Part of a small language model's weights: RMSNorm before each block, normalized queries and keys.
MLP neurons of a small language model. Each row is named by its layer, matrix (gate and up: input weights) and neuron, and shows model dimensions 160-255. Each number is 500 + 50 x the weight over its row's rms, rounded and kept within 0 to 999. Numbers have three digits each. A neuron's up and down rows have the sign that makes its largest values positive.
A block is one neuron, or neurons of one layer that tend to fire together. After each block is what it responds to, as a language model described it from the Wikipedia text at the highest values.

L2.gate76:495485490516500467423515529503573470507467511404476395459571472515476484565468452511423483469560583416555375448444488460471533540471565559539438423472498516611472502504492462533498503543508499531530510622528477443511481412493518458436482530584549430541494460457484560496587576574439435520
L2.up76:568419521509490512451455514458538505483534488486477521522537456504496415502507472579509544528524572465496587479463563436484487498481548592499588521435612546492567467427482459431467461585503439570445509495466515530452404432481543477450608556478523461487462564496566468491473442478541477476
L2.gate252:487430499558492550524526448563468501427523612476642387538583565539527459539567546500490478494519561532576543525480446458403370450528449422561422507516416460536571430581492478479570466491520463413438502461456501532447435475390537580584510498424497515488431525483482407530515482548419481484
L2.up252:650422482518583524551574499487486506413473404541519443545517531549510561536529591536434617564452667459483451436472479533465450565560486500539513450531476512465449442397549509571569515453561539504436459467503570521523529472478542445497556505487429492546589544436584439540597525518508481530
L2.gate315:536447418552507518540554468510481467492548516479510486481416521510455500481463571498476522472485450547535482536580409498486523502514407450504417453466463532538486569444528489570542507490522573488518368456501398504478618573434466474460557522475451563550549533450522533537494563467497516577
L2.up315:535476485573365532499494437513547408553501520575510529438359499498496543514455599502524481517475455481534526539457483513452462526475405461571548515529507481505500510536619435493556567495511504528479472419443423457474618493599583575496460477520464521441542411402426516507449541559488592509
L2.gate342:465505414567495555557477513486617501560473535504530500464524433552446586452483569473410468570515529463618505462514518544513481604536500491458444538507586512487601496576532581485646389463466495487509551499494534494472488490449566565521513470483418537532517512495560457501512476424526564509
L2.up342:533531533440466504550498614568374435465472581479552467523395569479563443464419476538523492487568446527483555525465467422618517515562563543478562506453546577563482431550638451459513522584481537512512529540470566545439520481525461535350471531443537476522420440439532458570501510574448522486
L2.gate385:531476397506592425460441497407495481487528538445605535535446508503531524452392433463447406540397488560449506486479513432543493589488607504454527524533528441504492480525525473526476527516494501504482468510594477445483538542531493469508407466555536438481476522397485443499504499507514520517
L2.up385:476481432474458582494564505573503482484611549469544431408485430522577518553389615430453493586478427555522536526437432510444492539526437502441474466474576535555425415498374500437498509552564605499527465491563516521516477549499490486509572483455405444524418457420503527531508502498479517501
L2.gate390:532412518470455461451542419559563546568486533520467500468416418499527523500485556451537485510463431450436467500486519550506513470487519505486556483491569481527580528537535408612381471478491617524570537467433472506472473476586522460402489539519520525581491508548464460466518493493505489560
L2.up390:537442490509456490482517557533497486523506465563472537574439396471561474503456544468492405447466500503400509501454451558515501569540478488578444489479439431499507491481553454479456519489367459514526447485426595458545470510440443461451573440487497512464459544481553510395480520458522507557
L2.gate533:471564414506555515515523486523540517459422502501523488414485573521493510573461481533443490454479525492585539522491537493466501515582531533544554508541537513482613465561575446477518476450465542523478516509526562434531464552402358549464604560526480452455474520467533499617530569489446532555
L2.up533:484521487417495536476424555452518469449488458523521518554495470427507504491526490567539474573499562623523459533436540504588471514508457512529454542445429516481378544497550478483502549503504487460562533436546441502415559537481554567441425430566425492543462567514481530453481450497449493428
L2.gate733:471543392523507435441448572584501586536501459526552497447537516459502565461569508471514465539473508464482500497519505537412534406447480467501522397587509454527587455557555536490514508520508430603550498496479520530549537531494445442506484410563446458515497571478518473495542417582546531499
L2.up733:512468379478493458443477572509563506477481552456598492411542461505423493419500623477504463471444504465473537500493422543449483500501493416481400420541527442543501470526633536432454543543469538620519464541412508595587590527431464519477511532410551500472542492403540511475505477509544484469
L2.gate795:440519489487467573640457489502480541532580477527425505440487474487529542485530501413512462552546458522444485537480529580468480470450487565495475496471441506536460621459581493439545458402508477526425422488443508473480554519634440463455451490508526526446525604444508532600453482514487559498
L2.up795:490526529420542618574526405437522529589537491451447542520479397435607532542563528447502469533563469495471429490498569597464534524467409536483459435465530514542491554462560572436469443455465383471369457428432524520533576474577467470484539494508528508456557509474455526556452488480570517549
L2.gate813:587509501501530542517477520476415520513561538444408434413506499533563451595525523375412427485496579409545379466448501445466524563636438523497550581602545567567501586392594417582526521529438501440520489490471433419512478602488467507471461518578424475506513588474581600533435496519466489523
L2.up813:452486502566524513545491544419465513527450457462467441469439400517438502529427505544541556456561504514535461520530540495581449479480561452436457540510618554488555450513534391528431518458516533520552458573582487521434599540473363550476488410436428502448588579500603549575451506447589429568
L2.gate860:500467450504505547545516484508393436491490439589435495560474469454481459523446474462445456540497585522524497500428438496482433419483501445478550495576524492457554513589553503527503501554418583510539524483497638569460465581464425448413531481447469516474575514439585458515464546506498364459
L2.up860:569509540424514492534468441434402422547541491549447433536482408461468438479533509482475549499407506509514442523514511520439490421474519486445512420540524499415596399610506510618489521478540536474568513463453586547488508454408502513445568562446525553562527467483530506462500480478497550562
L2.gate1026:552520476551458493467543439604534444511522428463515452577566581500529608506476470484485512528493575446488532527500483468435525525508507433525607549507527607586528527585546437442500434571628505485393450494606458536477497537426467476469542490436521478521532502429591582547416495521487496374
L2.up1026:382492409438440451510522492420401556555489594436539581556529584465469490507505369498534548521432553582557444505485598453529483543537517416442577469535548534453548419503553468513480529480498442554521473492520507440550409495505492530467612513431483541524397473450457482499515474603501496463
L2.gate1032:468485447515503482421524444416476515575531560481462544453555462579489552543482497464494598518458525449570512562554545485467490515533533468438546509604459426499472461569514502511576376614556448491571473544501521500501487550436445517508525574510465390476422510511450527586477452433546434557
L2.up1032:490479423533497454448493477464503449561551508461556443482560434584456570576478544429398465529502565549513514549540470462516490481522561569608611509526558480456520458520461561553516527536485523548487481497509480425472531501417524543505465562466497409432416493419426554528487510474547489440
L2.gate1064:501498464481455527554519481569481451441500562509411540524483505556551410482488568480537521503499581441511469480439477436415527548580459436441560558577593574534436494492516489592476530476555484526572464468478490460613513525525457463522526472410530522579470463563484517496495479530489445465
L2.up1064:549493467490518471553576548455513458550516456553453541395512508523493521358509486540557529599444545571538458548424551515575556610436541466477503534469484520483576450553467553501513495494490472481507436532587432417552585412479560461503529499506412503435468471433548422613538457521479484461
L2.gate1090:447537526481443561534464421401474396405503516487435511468439578501593460562486545492477441467469524498483475484427551601518550463466503507538492561462486506441438449458479521489493452442507619511554543572481491498493521574406500495500478436542568431481413507430566519433513514496533429558
L2.up1090:479510533433452440529423533435583511401493524455398542514466405485554485509521513554519438452494578479508554358485449482458495446534549596577512543508457424542468476464556439596450581397393588511501489455499507529463550536455469490488496384479433514583392528362434464491370459483509451487
L2.gate1262:496504501529591563535505522510371563480494414493542492531415486553534516566404573566546481487471505561450480570475446483427497603494510421446597477483500548504569532516472542541455526584482459559497585515478461452519596560442452447516420553565460493511448583441552559447598467642548466566
L2.up1262:497487399482507481494383527563415546541488492478451434586462406505567562484523526540548520441425583582487466475456539438453502551504443506531561441539560519488576451591563501538429546517442481509638490487487429462475506530469473528465460532491424536551532501529583491555512465552496420547
Description: Space before year

L8.gate60:489432516570500475514542579475566538533479520361469469519651505601453403518486536498407459436430568457482491553507510455497545507528471498465437472525410541582403365482517494513516591633595553468460475538468476448409565525483514461404546530406452546472547545540544545467529434469427547417
L8.up60:531414454543459487423518459453603614584570467528451530475493507480623561545492565471446567489454446492512505461473534530568549578566415418497359551445501538499511605510454510457507452491472571577457552458573473519506545524433541443501537491459502550506531431513497526425444523495527459516
Description: Title-opening articles

L6.gate120:452515600530427464436476567644468570501595562463482476483573563511463432547488449528543458536440575490530522474494556496562471407544488517455525545513530551556538496519526491412510421491391474548455410485690566571543504462529518539438505488555409475466473546394479479604438495481427405521
L6.up120:412414606513513531423449445436423539526513497480448550514466473414541518526528468525506453371417492476438442509444458582459545479471489533569563467489638500445517556557515445458479530511506534492499500497544481559512591523504434490498450527501487463460412506422481474491601470387526441505
L6.gate1131:442389423541465503472545500472463393445492478529535511483436518468506567526500620517463493543456461565506503537481546518531488524515459435445550485454585463535490522490453442471526556562473459418478492514417400521460505487368487481458470477581588550464434468499474524523506501455461397425
L6.up1131:478405489649563496483643494471368478542487479473542489538475540450496417535480543475419455500492517596455503529525580439505502524430491492450541481560415410511395495524456502542565520512508507521432487435465501547488568540410556509443530514462586508467402517410531547571451525491483489515
L6.gate1169:506478489537456524529531548507467538519478511530472489557472510494504414531509524533458432556488510540447452439517446519563442623598460464515465445520541505559515547444562556564485439471444638523484526477451453498457454599625545494448498464562492445538544572464482521604460595497497446450
L6.up1169:524503463542427554606544423526521487468543589497469529542576523618470559475505515453519470435566620470476482482590446475457464563403460548533521526564496502476475445466394464495479490437526564589560502521561588495452593503487596502485519469485555553424574453581537533533524529443494473433
L6.gate1208:555490501444508546501501484455488504397607448483492534516459518512476528509603522544572586492554469530427585497421479455518332596481464559546632520348514539522543534460465502436603497468497624413538597539529481526436568534431487469485590541437430550521551540493586482450446420567491491474
L6.up1208:547458547524457529591496525462397453524507444442482396491570447486523581460484512466509557557483531461529480499530526545512477562537567465428522543456410458357590458407562517457493658492500548515465480565557465481459505443488491402467505499539494574519429490486512486523481589448459573448
Description: Before year numbers

L2.gate106:548460512493519446553526419564492524496567437457431582492547443508489516511492394593585492462504420467582475464503442513432551470496450607412476444573452471457532561556529513546518596489461518410521509538482501482506488568420471472495541508453566579556386564405507515566499624401471479503
L2.up106:468526368494406448543494459532529588503551492389443487502571438536464575451429457488567488536492511540484506425521563540515587466507524579541500466543571397411557570532492553494564483499531460447570580530417522524480435495541449537476551454527508614473520487451492517456489552487507453442
L2.gate108:431420496473480529541481500443489471547616502551474380540444553495485479406530442502531465470484580465506474474483522490464396459471617507490486483477437460568505471449549544469426568507478574514447502504477484503509486449562470505486477507554490431429528534482611490539513440547525408534
L2.up108:476528501507504521561521494455518513518479507552497465441492561505514559473424532507489556523494566544480531452485537451368451526571586418546502528506437605474513428519519442552427565488464537523476490574500483468464475402608527454448594494466499523462573585488535416489568427534510402594
L2.gate186:426431543433539396420444435376597473503497516538470464572517460462513504473394467507548460469476480658463432409556423541504527523537437556505498526477411461429476393534531465481467518490637491478500469443533532450511495558504477492636419550479418557520419539468486443492421456493532458529
L2.up186:569502471579519394527510426453498491513482466449430479502465535554457451545538420529599496550360598585454370431525452497487532487568601508547503529468444479464415474569548442476486407514447477400516574492531545519456535520448429514602526576632453560604491526453457444478466518454493447522
L2.gate356:382487497598551433490517633367497557474566441543432521494532572437500448494518546577605471494482470491477452545543445561471378445426598571490455554560517490446549454474609432530499514478572536662436550477559507476573513494507473473541589536584533544486465502522505606522525552428509467498
L2.up356:479448611521494515524463464510552479527525532550607489435470470502529522526480523425511433553546474578552369535441473440567443461485370494510451471514588603481610514492480540504595505473471441566483481531520513468521476542491560453493481538464522447469509473475564529531543490514503418478
L2.gate394:522531598516533510533461450469491465639521524474430508452433470456542583424503501515439393465467457592335502506488480461550470566484541463540503474504469452519561493541447545404536519466543468511500532516508452398487464430523519455486449564528531475572583501549518515476450434526537505425
L2.up394:505507482535559465502451442513498479550564489495462462345487400431535526580559533464554437439506508496513394475507503521518564597449549468541540539565460447495572478548472510510585479501509465514590553500488447488511404587456482442473551592518620540536540428485566583510571489496527555575
L2.gate455:537526546407603536517535465481514524471460404540492473483465549520517555577424451516648525536512433447482494482394506620600514524580454550480522492615527508434529414478528442476583524511549627493446532500424526513538546497504532497567593512486469537528447535534486411463472502528442436556
L2.up455:492583541374477547637417538548523582478479419557417471491564469535520525533410448449548419427531408442502419444516511469593543588490454535560459514542494448474511487520519520625502523470584618508558487479447506478505506524452553499519481503493476532499522548577506476452568471554520404490
L2.gate698:527574551453520517508498482527537556593562514439448451564551562461545498533509613483514442509512464550485480549481440505441468574484477441599504486571524538502532481536485643454528466610525535483519479512555435527514447498544562450440493507432406558452462552488541575496461543448509455507
L2.up698:477443498523527409613524485518458480553499622514482547498516504499484465606472462493491398486499555455521524514493471409528511485534443466457548501544528443509453511519489439587507570512450478541557510405508548562491566575530495433487467640536572495534537473447591457440468498441583518507
L2.gate755:603503508555528339457460527519501523460482487458530502472538487569589457503536453567448483494601486539509504509441448455500596593457573457473426388529563567473512508478493508475518447506455566462432541524554414613556558547492528486488503510435466459499516484564547441465526511534492457533
L2.up755:552505523537555424506427541569528473446450504552544511453470484447606431454499557553466509543553495521551440433509493537520544509469599474469438504447569561476480491441493528449426498402463503473478489480551541609561505535489532494525534546563470460439504501531558457494565464530523561502
L2.gate796:491585509558601470477453517586517444460572579422499540508543520542434607461432417472485539499522411531514563461525459542561503523497427484485554496393449577356542524508452407489479473463461501500486460455531465586493526466452404409498558530458498456489480519448585599515552477583513514439
L2.up796:427452581535491552478515550495535515469516506484381413570412492458534558474535578528463512596533581507440390565503551566489449544530407547469477515594502526433436562513522562565463489521485495470577515532452452602510499450516377430492470430431493545508559528429549461387502587488524507479
L2.gate802:460471409398483392460444447526573498430548534559493531578398515440498554434468464511406452423477483456507508486519450558482533514477434496483542479557511519460443477475469605481459512562496427459578474475458483589457402580464596526482391614585469588490469591493507478486599482524466495539
L2.up802:409487453490628549456556600555465517573446504510525543497502515526538503388573501428548545430512493513512457485500477462546496500571523486611429501522552550524441488463565493504535432537497559479448535463524544528557434520498479509492551579479571453451445451531556552478490576453546536481
L2.gate843:464454542493437460540577472492530525458437373547470460567537552634444435559597459528530516533546541428488389519493463466507589417529467471499492482522459640487538405528420496465470471575443508464463472438475372529501435504573565561472560514438380611514562533511470505511491542524452494478
L2.up843:437450437441560506520521546526482564465405472520512491497496596418600440461522509426413482452555472515465493458426402466538495488493549580435506516562421500536493451573485523485486499500507492544481495490564578463450551506492531443522456515412532488543524523598456477508549438485566484428
L2.gate960:407523489498571424540488604450567560519538404440505447571556502531517453465578450497497491499490493553519554402480539473490588494466455518603516403482470540508575490431520475463349437482497448522530496509512499525508557529493486440560517545455490487557443470454515515573496640540499467538
L2.up960:521422546480459447478481501446580570479446498471437495553538495593574501584500459521500438483571543486497453466557549537468508588473528555533545430497525511375460556465502476503518481575453565495504387482445521504490538395508404482512548538520497550472494576513441510407511496524515524401
L2.gate966:424453496474476500536479464538488594467483453510447432568429453541465437473569497517425510487456532436473437433527591603517575448611525440543517547637496614503556536530450507546488522496538443529567536532585483494534475597498489457510575581520499494545488571432406533542483517513490565450
L2.up966:464489479572519539477491550518558571488509441514514484589485584473479388424528514582440560523484478443499534441502495501539565493497403489464514456563575594481424553507547496585574457488514572590451546560503493506447527587464614459505530519486461474451440417473450528425468541516470517455
L2.gate1028:479494573533515514544439556526554520487596493515524539504515495532471493566463466551496483471502499353392516553483495541527464505584579428516430481579570584537580430553566529556486457469501482516557531487574468567531489481469488593460432525418443522510539542532513531526640457579547440545
L2.up1028:536490444417505579527597541515478532423488489497516591454476526456391557426504433472494412558429359616590442453531440431470536476510514502448475474579436512483491571547487483519546400431470603441590440488438527490574541445545491582517480579542396474493557516450495538529572502460434548533
L2.gate1116:534458538478494510447463473455503409544468447538463554554484427494469435563550554461457515510462537537540474516513573411483549512537392488560408455496518498450468543586557476438520537520573490456490503464519497534545541583451414543545528472555465482524597446537549417485546566516530412577
L2.up1116:587583421464531486534488482535461476583427463533460602420472436523566523442520453487468497509460562501587547477506566405504477550590435535472494456497418477469495585547483481555444560477448481448421476451473537497478497564472566408539452522527505496593425531549525421491515558449513535535
L2.gate1207:416455431451560483495493458472482522344514379465564555394551491491585527460542346555535518523432464491520468529529433505544486481497435518453361495527571502509486475470479442537486483547465530472505435541589554456525487484563478459524508520446471493583450555547543542441518489501539503406
L2.up1207:523583502554435515511510474409466473517443467537602615499456402440527495431600534495584507518359524513529528513558491558508480468500446539564495418594457565506447453448498499532401542462534436507438420477503557442508562503496536520438546508529492508487472577524564528515486489509594444437
Description: Word-initial "Per" pieces

L8.gate178:482531525604533499556536582470460462571566449438482473495548516416505545547434525525537607504477450488439533560556421494475439493483525483421565510495562500530394438485476544522498538477503560513423603444520440534523495435544482536540451544530477514571481543553524486466435519506568437495
L8.up178:495479488513576482426536486421557481488456526544528610531572551429463444485541462570473545510479502517441523552550418522387443410431523460455528510529514510431473478506446495482495421530525553454476647487547537576447443517477560466474566529541496432486482492546555544499468538513472450483
Description: Country and place names

L6.gate265:488536550514555476486523523502497452529607462476476498466447513534481411493511468488560475474507561485562442501489598433508572328439545519461522594512480516512431412402496399449495556514457616473532394527491522476459518501357534435489495557467454445449426515520584444473473500472541454430
L6.up265:418522561449517585516507406446512407431462502512532534517558539507505416519499495430442496468445575556499381475458480532517505466473474543433463538600463597576460473517484508491465515562499527462508475463499505522420444496511488397515478560488419430451511505472573510429510477446410556450
L6.gate524:392533596474591504448596468395452569445473418579488424479498555480543515441478511411489491481500497460571430413518548410432459439521499516504521548503440567497563440529394543590454475508462502518516529439475543497477506503476593478495489533524567504444472567424510487532534541567457549401
L6.up524:534506508468458513509531457490494485484458567611505501496398528416524454452576538502437467591437484558481480488491438452522530485547567517538463476489430479513532532558544509581439531467510503490551522514479529551498440503524557482511448504428419526465509509505615428472474540537461467556
L6.gate605:566506420572521485582509529425537465357459535512558646410417566544528474479585499505450560470511480515421467513469494439442502478495477489480496605410467537513537480466535607463510530476461520415456542471546477534382466452578418513525415572463480522462471485590567442450454509535423471443
L6.up605:503497509559472520500476429440437497425461454535446549524442463503457564424508411496411527554474485570504494487498484500601446408562421545606407484429537527584544466468402434449626493596449492453527517441535547490481517466453558418432514619521518463436378497563566520346465480472596491498
L6.gate1242:532435430597450421462466425442521404506464446510467498452540582616448470560405485481419483362456546532574513432504522459554543432530472341498519502555488469505554457522527501502545536577529490502475481418476533455528568518558537507553491456539502462460480431410417482408506460462486505621
L6.up1242:472518508504446480541601467489456495480447528452496622383540432522615510487447540494463596547468514523484484568472493506550524471503547491540485433394482522381460451407533437460578555493499487508457501409573470457517482516488556503491559508541483511530487503552393516421537435586527480552
Description: Word-initial capital fragments

L2.gate64:503489563499464506543578535503541440447462495538514466496476388568572483537451475515490449464501574497421521456438510586490525591502647453465427437431648525488586479472348482484468533418382576449414505501447549394463545445512487487476416536495524441469581461425560520440449563525489526530
L2.up64:540487471413448473588520480450573539458527421570420524574456375586477437575489471474515470516463525525375641418467494546501499469562524374525483414426599533451526487492509547471619475481450518540492482427429563513506532500510413489481549484571498435523610524501566506473448488559450489552
L2.gate290:549446492588386428498465508512544424461574430525499434546533445440507483570495525484391462487476540489588480448493566466439503481462449522461422513478464456540549493463411658494473607546500539477415539539413485515554523445487504477468435582470463557537387550515420515483474535443463518420
L2.up290:531511551598359481647564510522446517494493551481500498537474472366525493466480572510477467483439600469534451541573459528369501520520531491603396485475514465463597480535475553470495546511522435508569474549488450562435513551468459531476476540579492457579514533491548579492444518552509503535
L2.gate333:445444475489482443522427497532554479468376472514460433475473474483462514546609498515481534548529543516480591460563509477497476450486511497548455563521520526433476565396423603577513488444499537530487558508615432571448535507503537478594463586502418530524515438449520484522393428400525512457
L2.up333:523458483477573506510456459507515516591453537518388437564504470444544513484553433472429490488591539508499573507598521568442438412571471547568457474451519431576557535470464574610550456516482551464492478450493466536450508520535423477496455540500383508520480520421472585400473513543433549485
L2.gate363:539568503459488477464409475548462548565481400448453499557437478502527552509456505550526603537515467536618509523590507408528421436468510528605480482517443463494406561475500552520475531503588473503440514447434521437539507480396515532473510535452569481463406527469551503496601470449400469390
L2.up363:616549528516391424529470580561511504556419465451472534487499510488506461527464430502480557514536605519507472501533460480474581516607517534534489462603546403497541544568515521644499415547448553495470386435457426481511560368495418544460548564455535631468473501471491430527432538480521495547
L2.gate438:509526465465452505507533508473455466349542483488479538485404479431419546524461656480523498454525554485557493422485477500475525585548506517511479526493468489495387441456463526528470475469498424513517512466370533651446505521483477426455597522400358529541524588509485466532540509578452550531
L2.up438:526481524429500538534475489571514427489634480555472566474456459452516532486518570477389475404590421516458548537568542568514443578413408503445528423557503531487515529526444512534521598530528511545364508498516362577398521475477454511464541519493544538453591471464406496582485341474427592504
L2.gate497:500520586490456488491457578419566479454494479519533495550434479411407455543518498413522519384496583495513479524500479570512552473466549523418592448498516439487458468535535479540483540470402569548472493491477505533606492541460542414534424568539572446489506430461491523516488504488444595449
L2.up497:494496581520460530496479607401482578486551418494506499506458612457525400598473461494505577547500526552400506541515545498573589502466540501476469412592473448538508475612592579514493520568455507607537443507469500422532504495515482479530467539492531580526507487449463447510595500462460560471
L2.gate503:507502510517430556441619525481467486563415524451485615448496470351506442471570514468509549540501515473484439418429579493537523505464444550416513503613574455492573499527505499496584508551507522567500577558569434560480476544494512430515565522641519486498494536349507502441534550395475526539
L2.up503:523613501534501425469560453585449533507473432526499536526501556492452487513507494542598501472447650484521500443486491467559545525500542440482511559469540513488552543515496505540608481552484434500458460552459475449468607496403568444476523476460518473500506469432448569458483521491405456533
L2.gate548:401573437503522491529461520387464416457437486440533533501483555395486528506542474421528498442441515531495483540558467467443582493519501434606444471436509423528475510442545514438594572507444539544491541503472382573479538569467523531411443441508498538542463549535495589517519499480565570537
L2.up548:617480448481538498479466546449523509511559522483485490471530483518578550577450565539495471511406529638551463552455625512485485473590448484543576452514510492390511497530515516459496577417477490426597550593522513507538560454476493485590461516557564411533471507487469486476463521526516416541
L2.gate626:480475448439507522489534463557460464480474474438449574418504437519417475390528509556520506423540578578456573471525508474524468506447516516459447445444537504457535482436468522575476466434567583515454430488485461460467525510540473560479441495521569498472523505547554516439452543453433525426
L2.up626:545500428439543489409469452583541498552431469551432491461479557448460566449512487509497565531475452441370511498501562570485466522528533525547505402417502492525541531371470466536457429503504478551539516595615483419524391453528416554444505528503545433459504562531481595471515468445452531431
L2.gate713:476422481558524498488492542433611571462548486505409509471491629499494486477503444440514513518538539583447416533529529498549523484539527529555513560539402502337488469465539569595446456516498519500484446568490517486515512517471482438493501597456521523523521456457488479445505513462409444431
L2.up713:489522396520456497474505528483622475553499474558486417535491491450558481470480460517481423540468537505478439416535467518468549464498569482437544496570463506661398472437578539519488580506474513481430444555615540544476506558550560506540534440501615451533487463517601575460533490362506520451
L2.gate811:484434545424528460545494531510505461585397445460476543474536551478445546441461534568442571491519456523559583505506493491605562426501554616514538490385513486494552433601530573492518598519431499574515576455531489453541453481565506415529501380479420485564410433591548574637427545494495582522
L2.up811:482483473512548522502532431552420515583489498535508490573543581510539448480494513553472564554563530595536432510476525530506512475464421474482528439426461420468465387467489549490414486523539497417581521426413502558515557503521504518486490477527502544438389423485408369520547456397533530493
L2.gate930:540542504516565569463491461484517515466537575549500526433428584469601519500554527599510553409486559528506424477508579455473557475506496529512454479430572440543506474347531515437468433492489557382538430441507545466510485463497445438499474551543420509554496526417568462536488543491452534477
L2.up930:550617495540457583412544567433490536518499477591550574577543425570499516501521457479524534494519504459566425454521540459434485462546540524515514469495587459481531583467561539524547492495569518535551611473489616452488535495480444524496464585455522440483526490438521528545445563556500493550
L2.gate1001:430554516600417471505477545514504421504551495466460500509588468538472514506605446507573438539476522533405448579594453438540467557505535455526478551494518437520511493574484590544542513557384490468532564531471469514552618437510527558340515450491524561478510472513497452473624497560512483483
L2.up1001:539537452524544554487460502587457491457557458438494504542487516478528440565515453537543511441515546561424490529526406571594555490489537496412569459507423437510472570466450495554451394515495532580504502494584431442500502493498556476480517506517511380577429452572497486527574445546452532525
L2.gate1063:479614496582503469510540450513538473547460496468583471508474480568535515414496620423528482466457506453419465525466618462428554441429432480513488508501552414504569506506508469500505513524554510479442524510471495540545391467561423500488539481559525507450462571456570514450527542504364554425
L2.up1063:493462369431508539619469474543488503472491478482522488504460456585528506478423587479476539459499497479460450541528632547476534511533527450503546554500465414448552511428510475539460539524593444407463476503514476514450384497499479442532469567440485499511545462502554510436514551488446561489
L2.gate1148:526386473492469460507566577510544480491531425485447483440528534532419409549616496531503600518581418508479442535502502481451572472481552564419511525523467541443508555516488547447463464592449482486428441528372514390582508503583505472566407554411433494487535448392434465527441481555526455509
L2.up1148:512588501583466574488469435514540483547499514511518493481591564466560550557490594628472458506557450559486471526485565510599487516498523434530564481493491522531516571456518519485494402540510560435524458381541553586504525463503521478590544502541474434516508462539468555458511472528564437520
L2.gate1181:539472443543455488510467510516591561368472444498500533445486567477444503506646395492452552478537477452432530451481544469425456535391641519416453521523535438531452453558534471530541487423521529476392507484481488471511590609463542464444458480536601517546432519439449468460509486484462466524
L2.up1181:445481475497520467512523532500470404512502445528412581561578459462555479499539538568481485484513473527491558505489570483496510543491552542412450543550520490493575511344476450484486529511471554403558442560424515522502504480477475518418397521403488548476462526495623519539511460457595457510
Description: Mid-word piece after M

L8.gate593:476509424576493543556555472430494472526588539467545486509440582590566563528531447512456513493512584436529568518482422480413494536504532530533481567564449534477450519468533526501427459471558485541456481475456480402452597508514508553515503498523379519478451471439570566541489463429493444449
L8.up593:474473510495578429531533496595462456533504491507469477516519477433471502430481528584448493574515518514484521580388555553519495461426534537405503489456573475487490492506462453492561465388522439603427489487549560424409483541536493428521471453532511543448518427541641464556571564494539497454
Description: Space before year